Weights of a small transformer language model.
Size: width 320, 5 heads of 64, MLP 832 GeGLU.
Architecture: RMSNorm before each block, rotary positions, no biases in attention or MLP, untied embeddings.
MLP neurons of a small language model. Each row is named by its layer, matrix (gate and up: input weights) and neuron, and shows model dimensions 48-143. Each number is 128 + 32 x the weight over its row's rms, rounded and kept within 0 to 255. A neuron's up and down rows have the sign that makes its largest values positive.
A block is one neuron, or neurons of one layer that tend to fire together. Before each block is what it responds to, as a language model described it from the Wikipedia text at the highest values.

Responds to: Line break after headings. Line-break tokens right after a Wikipedia section heading such as ==Background== or ===Iowa===, or after image captions, just before the section body.
L2.gate50 [125  83 136 115  81 115 121 111  80 128 136 143 136 154 112  56 141 183 134 117  90 143  95 138 150  85 155 107 172 160 110 138 140 114 129 123 145 142  89 134 148 139 154  97 110 143 206 137  94 131  66 175 153 133  90 118 119  91 108 113 165  78 168 107 130 125 116 111 126  85 115 114 124 156 101 166  68 172 167 158 156  95 201 139 136  91 115 158 129 195 201 159 140  75  86 130]
L2.up50 [152  93  77 112  77 130 173 147 149 125 110 125 148 107 129 107 117 186 149 104 105 111 118 148 110  85  72 160 132 161 128 107 127 125 124 142 109 127 108 134 175 133 114 122  69 104 220 157 119 138 126 111 101 146 194 153 110 138 129 153 147 157 142 146 140  98 167 118 107  52 146 159 120 181 156 105 163 133 178 108 117 105  69 107 165 124 114 121 104 123 103 147 138 127 136 133]
L2.gate277 [130 115 145 130 114 192 146 137 139 122 165 104 110  94 116 114  70 173 102 110 190 105 101 127 127 106 155 156 153 126 140 153 119 149  93  72 124 123 106  89 114 149 160 137 124 152 149 131 155  96 122 130  91 143 153 142 143 115 111 140  88 114 170 155 210  30 138 107 134  91 120 131  98 196 134  95 138 172 108 150  58  98 183 157 146 101 127 136 115 110 174 169 133 134 127 122]
L2.up277 [124 141 107 111 133  92 114 126 133 168 153 166  57 111  90  44 105 130 103 176 180 136 148 130 102 124  72  93 127 136 252 119 147 154 116  71 163 141 147 102  88 107 122  74 136  93 117 152  76  83 164 117 109  95 121 114 160 137 190 123 115 114 125  54 167 121 142 136 155 190  95 143 184  63 104 150 141  90 110  67  97 105 118 124 112 123 161  75 148 113 140 117 101 135 127 105]
L2.gate495 [102  99 102 173  96 122  87 162  82 103 176 152 157  69 164 166  93 150  95 133 218 138 140 103 134 105 122 174 111 153 156 157 129 131  82  81 128 154  95  89  99 131 123 114 135 114  96 146  94 167 169 130 134 169 133 122 132 178  41 118 128 180 149 139 152 118  96 141 121 141 148 129 137  95 104  83  96 136 102 153  89 130 118 128 112 103 104 189 101 139 142 116  93  82 187 140]
L2.up495 [120  97  23 165  88 133 162 125 135  92 147 134  73 131 129 164  84 116 165 139 110  98 157 164 132  54 128 169  79 121 143 119 140  62 172 110 150 138 168  80  87  44 109 123 131 138  58 136 173 139 126 100 137  94 157  82 122 121 142 137 107 141  81 129  92 225 138  97 122 120 160  32 132 135 139 121 130  47 137 133 108 178 124 116 174 130 138 126 194 105 131 104  67 122 124 130]
L2.gate613 [127  97 111 128 117 103 107 134  49  35 186 104 163 130 119  60 166 149 172 132 150  95 110 114 169  77 114 118  93 132 166 118 157 139 127 153 122 162 126 122 137 125 174 168 150 161 104  84 116 142  98 140 136 145 132 114 167 128 119 119 121 129 126 110 151 142 131 111 116  70 158 117  75 105 129 111 115 115 175 111 112  54 140  97 122 111 114  81 106 133 140 154 111 119 172 144]
L2.up613 [121 130 171 107 104 152 135 167 151  73 123  67 131 113 124 121 156 148 119 110 124 133 165 106 167 127  61 149 118 107 143 149 131  77 134 107 111 115 149  98 151 154 152 118 175 139  64 144 124 162  88 106 178  73 106 117 162 114 117 127  94 132 107 166 137 102 144 116 127 134 120 113 127 141 134 179 125 133 138 210 116 135 177 178 135 176 103 168 174 115  90 107 121 123 132  99]

Responds to: Paragraph-break newlines. Second newline of a blank line or the newline after a section heading or table row, just before new text like In, The, ==.
L6.gate89 [107  89 136 149 147 119  70 180 129 141 163 125 125 124 128 138  89 130 121 136 159  85 131 190 113 130 135 124 134  82  77 162 157 108 115 119 183 166 149  67 131  85 107  95 150 125  65 127 123  92 144 134 124 157  63 108 125 143  96 172  99 130 163 189 157 160 154 149 152 125 165 170 101 128 125  85 106 126 150 140  94 128 149  57 147 167 121  93 142  84  59 155  85 112 170 165]
L6.up89 [148 146 186 101 117  86 152  92 110 185 151 165 155 137 105  73 169 146 117 113 109  84 104  96  75 128 158 118 156 123 150 168 110 139 114  85  91 153 108 126 110 149 125 146 129 125  42 155 147  80 174 135 123 160  63 129 156 117 133 126 127 134 115 125 131 187  91  55 127 155 160 123  87 101 117 148 168  54 134  84 185  95 102 108 163  86  70 158 120 173 143 109 140 156 116 150]

Responds to: Mid-word subword continuations. Middle or final pieces of words split into several tokens, mostly rare proper names and place names, such as Cowden-be-ath, Meyer-be-er and Trønd-el-ag, and sometimes ordinary words like foot-n-ote and threat-en.
L3.gate13 [ 80 117 174 165 159 137 149 155  54 128 130 131 111 163  87 126 112 113 159  98 161  64 147 134 142  62 105 138 140 103 155 183 136  95 143 129 165 185 130 142 167 151 121 101  73 196 173 135  95  61 130 149 124 127 159 114 111 107 111 116 141 108 101 148  54 115  94 175  95 113 136 141 214 166 166 122  79 190 131 119 146 161 115 146 177  80 135 153 107 117 119  93 116 138  49 171]
L3.up13 [111 125 122 152 139 134 139 123 135 155 109 145 161 126 104  44 177 101 134 172 119 181 112 128  91 159  99 162 164  96 160 151 160 114 148 131 191 165 115 150 100 127 132 179 130 117 129 127 150 181 157  68 180 141  23 136  98 103  40 167 144 134 144 160 115  97 121 157 141 149 132 149 114 144 127 109  87 140 140 128 156 125  85 187 182 131  96 109 117 156 113  42 137 208 126 201]
L3.gate406 [123 131  88 225 120 109 121 119 120 123 158 145  99 121 149 116  80 125 158 189 118 142 181  95 156 111 124 112 142 135 185  67 165 155 140 107 143 121 133 152 168 125 104 105 108 107 144 150 140  48 118 157  68 176 153 111 124  67 113  47  98 105 121 132  44 144 118 107  67 123 169 135 123 137 148 132 135 112 172  96 137 125  92 112 149 122 123 109 181 141  91 117 100 138 148 133]
L3.up406 [115 159 223  84  77 118 120 150 117  46 151 127 151 155 115 115 116 179 112  61 110  77 151 172 122 174 114 142 107 150 132 116 153  99 145 138  60 129 143 141 105  61 103 130 163  93 161 114 169  93 103 157 134  87  82 144  96 138 149 174 130 186  67 104 153 100  75 150 141 171 165 135 112 152  88 117 105 155 117  79 133 143 135  65 120  97  94 108 160 165 139 204 175 126 132 127]
L3.gate413 [166 123 111 112  94 115 160  96 170 179 128 153 112 134 112 152 129 128 211  96 160 125 181 163 128 162 105 135 121 125 133 112 194 153 108 116 165 139 113  95  95 141  87  96 178 137 118 172  63 103 126 140 113 116  95  87 146 167 162 141 158 143 113  57 148 137  78  94 128 148 134 143 114  90  74 129  99 121 151 140  59  88 111 128 120 130 127 111 114 196 162  89 137 113 127  95]
L3.up413 [ 82 138 130 189 112 102 122  95 125  93 137 147 186 136 134 168 106 111 119 111 128 176 138 108 127 104 189 146 101 129 103 114 142 171 127 116 126 139  98  76 178 109  92 143 124 150 142 159 177 147  97 153  99 133 151  54  74  98  87 170 128 179 138 177 161 138 149 125  98 104  72 147  97 114 137 126 132 108 227 164 139 166 137 142 153 115 151 118 152 125 146 103 116 113 148 123]
L3.gate760 [109 143  86 156 141  82 157 139 130  76 103  98 221 129 127 170 141  79  84 164 106 146 121 145 111 146 130 179  90  93 168 108 153 119 174 135 111  72 127 123 147  97 109 133  96 148 177 158 137 123 148 158 159 143 114  73  97 135 189  72 135 105 112 137 118 135  69 105 118 106 116 118 141 104 179 132 109 151 157 166 118 152 116  97 177  46 112 157 157 183 125 111 101 117 129 168]
L3.up760 [100 187 128 129 165 125 118  85 131 106  92 165 156 131 139 160 121 160 174 124 146  93 178 214 145 134 125 111  71  60 171  84 135  77  48 160 142 169 155 148 124  54 116 127 181 134  97 121 124 102 129 120 142 126  98  94  93  70 151 152 158 154  99 118 122 145 100 105 125 186  70 119 120 117  80 105 189 127 143 145 130 128 105 159 155 107 146 133 102 189 124 124  81 152 102 149]

Responds to: Mid-word subword fragments. Short word-piece tokens at the start or middle of words split into several pieces, often in quoted titles, names or foreign words, e.g. Zauber-fl-öte, Skeleton-w-itch, forec-l-osure.
L6.gate197 [193 150 114 208 108  84 152 130 110 125  41 139 134 123 126 157 138 128  89 151 109 161 160  81 109 127 144  99 136 120 103 138  96 111 190 130 141 142 119 157 147 141 111 127 151 130 112 142  82  77 178 134  46  61 157 113 155 126 105 128 140  87 154 150 125 116 124 154 128 120 118  93 119 145 129 168 135 112 127 167 102  61 190 115 142  94  60 103 129 135 134 129 107 139 148 139]
L6.up197 [122 102 138 171  95 116 133 137 113 115 120  43 141 115 150 169 200 127 162 175  68 119 171 112 140 115 126 131 191  31 148 100  96  71 103 100 146 115 156 146 102 106 171 119 122 158 110 114 115 181 116 102  92 122 143  78 119 196 150 103 124 121 141 133  97 165 109 154 153 128 123 156 113 140 130 157 124 130 124  83 114 163 153 148 154  89 177 105 121 108 149  96 139 138 191 125]

Responds to: Blank line before paragraph. The second newline of a blank line in Wikipedia articles, just after a section heading or paragraph end, right before new body text or a heading.
L3.gate179 [141 167 119 200  70 118  89  98 169 156 117 116  46 178 177 111  99  99 110 107 171  98 131  99 177 177 172 115  48 156 191 114 109 108  94 165  90 146 131 205 134 137 119 115 174 157 115 132 122 123 120 123 113 119 100 170 130 156 132 141 131 122 137 141 128 154 119 123 113 128  95  99 145 115 170  94  87 139 152 169 100 145 127  84  73 125 110 156 141  75 144  76 126 123 120  87]
L3.up179 [156 112  78 141  78 135 125 122  95 122 168 204 163 125 132 142 172 199 132 162 190  90 111 186  66 139 121 124 125 109 202 159 198 153  81 139 152 138  89 103 129 112 192  88 129 140 142 157 143 134 152  87 143 116 102  99 118 150 173 140 108  85 134 116 131 146 110 138 155 143 102 110  69 140 183  92 169 107 128 174 150 106 138 134 169 118  84 106 180 173 157 180 133 126 173 114]
L3.gate211 [132 150 102 156 149  96  80  91 128 130 135 106 183 147 213 125  85 134 129 171  80 148 150 167 106  99 122 108 139 188 166 101 145 113 131 144 156  94 124 127 112 143 141 165 119 165 166 136  72 165  86 128 150 128 101 140 150 113 155 136 122 128 162 152 166 138 135 108 162 196 153 121  81 114 154  84 122 115  90  93 107 107 185 135 130 132 174 139  71 135 178 112 150 106 113 125]
L3.up211 [ 89 107  97 203 132  97 156 136 125 166 182 137 221 110 104  91 169 117  86 107 141 146 108 161 149  87 140 142 155  84 113 129 157 142 119 111 145 134 185 169 147 132 136  94  41 113 107 132 135  80 131  83 167 155 168  95 123 165 142 124 169 120 136 124 128 148 109 138 146 159 129 138 116 161 152 195 137 126  96 113  60 133 136 119 148 189 179 123 102 133 129 142 130 110 143 100]
L3.gate303 [102 127 104 101 123 149 121 206 124 178 203  62  88 167 126 129 156 186 129  86 131 132  95 111 100 188  94 107  62 104 119 147 125 166 128 155 153  73 103 206 164 123 106 110 165 119  70 118 144 173 163 108 116 118 147 119  73 133 135 142 127 152 179 135 164 177 134 125 121 145 111  65 111 165 135  98 116 195 124 134 139 142 180 114 120 183  68 128 115 152  66 157 129 164 124 130]
L3.up303 [131 148  79 140 107 103 141 125 106 145 185 141 116 151 168 172 133 163 129 108  75 111 139 149  30 220 105  85 133 129 139 131 146 152 152 113 115 101 108 197 110 174 146 103 172 117  51 134  92 143 152 123 146 168 149 115 110 122 116 159 112 132 160 150 122 115 146 148 136 137  70  99 116 125 118 113 113 138 169 132 126 120 143 137 170 150 128 108  99 154 117 148 111  28 127 115]
L3.gate555 [116 131 137 177  78 226 120  58 134 171 151 154 142 112 154  76  74 144 146  92 144 133 138 118 100 129 134 112 155 208 106 119 146 170 149 112 118 127 209 146  94  98 144  93 126  89  76 147 154 138 187 148 163 105 115 116 138 153  79 163 121 175 133 184 195 118 142 142  99  85 144 113 103  90  73  65 152 110 107 177 137 120 133 123 161  91 176  83  99  92 193 126 152 118 161  93]
L3.up555 [154  93 159 205  68  94  93 114 127 101 160 107 136  45 174  94 118 163  98 147 107 201 106 132 107 129 106 121 145 140 100 166 156 103  94  81 112  90 137 120 115  97 168  68 110  71 105 120 158 137 110 121 114  76  82 150 117  86 129 128 107 123 173 141 188 155 171 100 217  86 159  87 122  95  73 134 112 134 133 130  91 156  90 150  94 113 108 178 123 104  85 119 128  66 130 110]

Responds to: Ends of rare names. Final or middle word pieces that complete unfamiliar proper names, mostly foreign surnames and places (Hal-ag-ian, En-ache, Gaird-och), plus the apostrophe of a possessive after a name.
L2.gate122 [ 71  82  77 179 106  73 133 109 159 207 112 185 121 122 185 129 113 148 160 131  91 113 145 171 147 171 122 155 118  88 107 124 198 120 114 103 123 123 138  81 112 136 199 165  80 142 112 176 118 136 148 134 194 151 100 190 129  72 129  86  98 128 155 107 155  91 131 110 166 129 144 103 117 126 108 104 114 119 132 105 102 130 110 168  53  91 162 145 167 138 149 167 138 130 114 128]
L2.up122 [103  95  87  68 122  68 103 112 179 132 144 184 120 101 152 113 103 119 139 102 110  63 130 168 149 149 154 137 113 157 110 146 115 149 153  74 114 144  71 120 158 171 156  57 102 109 152 141 101 137 122  97 131 147 164 126 131 113 144  63 120 128 184 111  60 108 151 109 124 131 107 153  97 106 157 177  78 126 166 132 150 136  76 151 142  95 174 134 133 112 139 131 123 123 170 190]
L2.gate156 [202 132  76 188 140 109 171 112 127 141 104 100 115 143 161 145  76 142 154 151 112 136 221 140 118 163  95 122 148 101 135  66 149 127 149 130 107 102 160 143 156 130 129 113 146 138  98 107 118 123 131 174 103 147 138 131 124  79 141 108 192 134 117 134 128 101 114  89 102 141  91 115 151 130  91 116 154 152 143 137 133 146 134 114 153  88 127 100 166 139 110 127 106 133 116 126]
L2.up156 [157 129  98 151 164 122 118 114 137 112 115 144 103  91 117 155 111  96 113 140 140  82  80  94  76  45 147 123 161 117 139 111 127 156 157 127 113 126 140 129 115 149 130  98 118 153 140 113 153 138 189 172 139  73 159 119 128  77 136 104 115 142 139 159  69  77 108 132  78 132  95 123  93 114  68 126 160 124 139 130  75 155 126 108 109 119 106 154 146 119 127 174 114 117 122 158]
L2.gate223 [155 173 142 143 153 103 145 107 125 124 108 106  82  63 144 109 162 106 189 185 138 126 119 164 143 141  60 170  96 101 182  71 107 114 132 151 101 183 124 121 223  96 128 137  93  80  90  14 147 108 101 168  93  78 139 134 149  95 127  39 110 124 135 126 108 126 125 114  93 102  97 147  77 133 163 153 154 127 120  76 187 118 107 126 175 139 123 147 170 137 143 144  87 123  70 141]
L2.up223 [157 134 150 137 143 107 163 102 145 111  87 136 121 125 152 107 120 140 168 152 158  94 146 144 133 172  71 162 121  82 127  86 123 111 158 147 135 190 115  95 108 129 200 177  89 104  99  94 172 130 114 150 159  96 131  86 144  88 102  72  63 159 121  94 133 160 130 105 101 128  95 166 150 148 103 127 173 139 164 101 164 118  86 117 124 123 124  98 175 149 168 140 150 111  89 164]
L2.gate416 [ 97 145 104 128 120  89 113 144 127 191 125  82 107 122 149 141 145 128 184 162  84 111 202 170 137 160 128 207 133 103 142  68 112 114 173 114 216 127 164 100 141 141 185 149 136 148 141 132 129 131 126  58 169 163 147  61 167 137  96 127 125 176 156 141 135 171 113  95 175  80  90 102 170 148 133 134 147 111 115 130 173 141 117 139 154 153 120 106 121 146 167 131 120  77 139 174]
L2.up416 [ 72 103  96 175 155 130 160 147  89 124 123 112 105 135 188 136  96 131 159 159 146 131 153 167 131 151 201 109 118 138 113 115 141  32 117 122  46 103 128 138 130 117 109 100 183 148 123 183  91 192 191 112 126 144 131 145 142 109 174 126 240 128 168  82 116 106 135 135 107 116 179  95 162 143 127 137 186 124 129 134 141 132 107  97 141 105 111 115 120 146 137 197 109 168 130 140]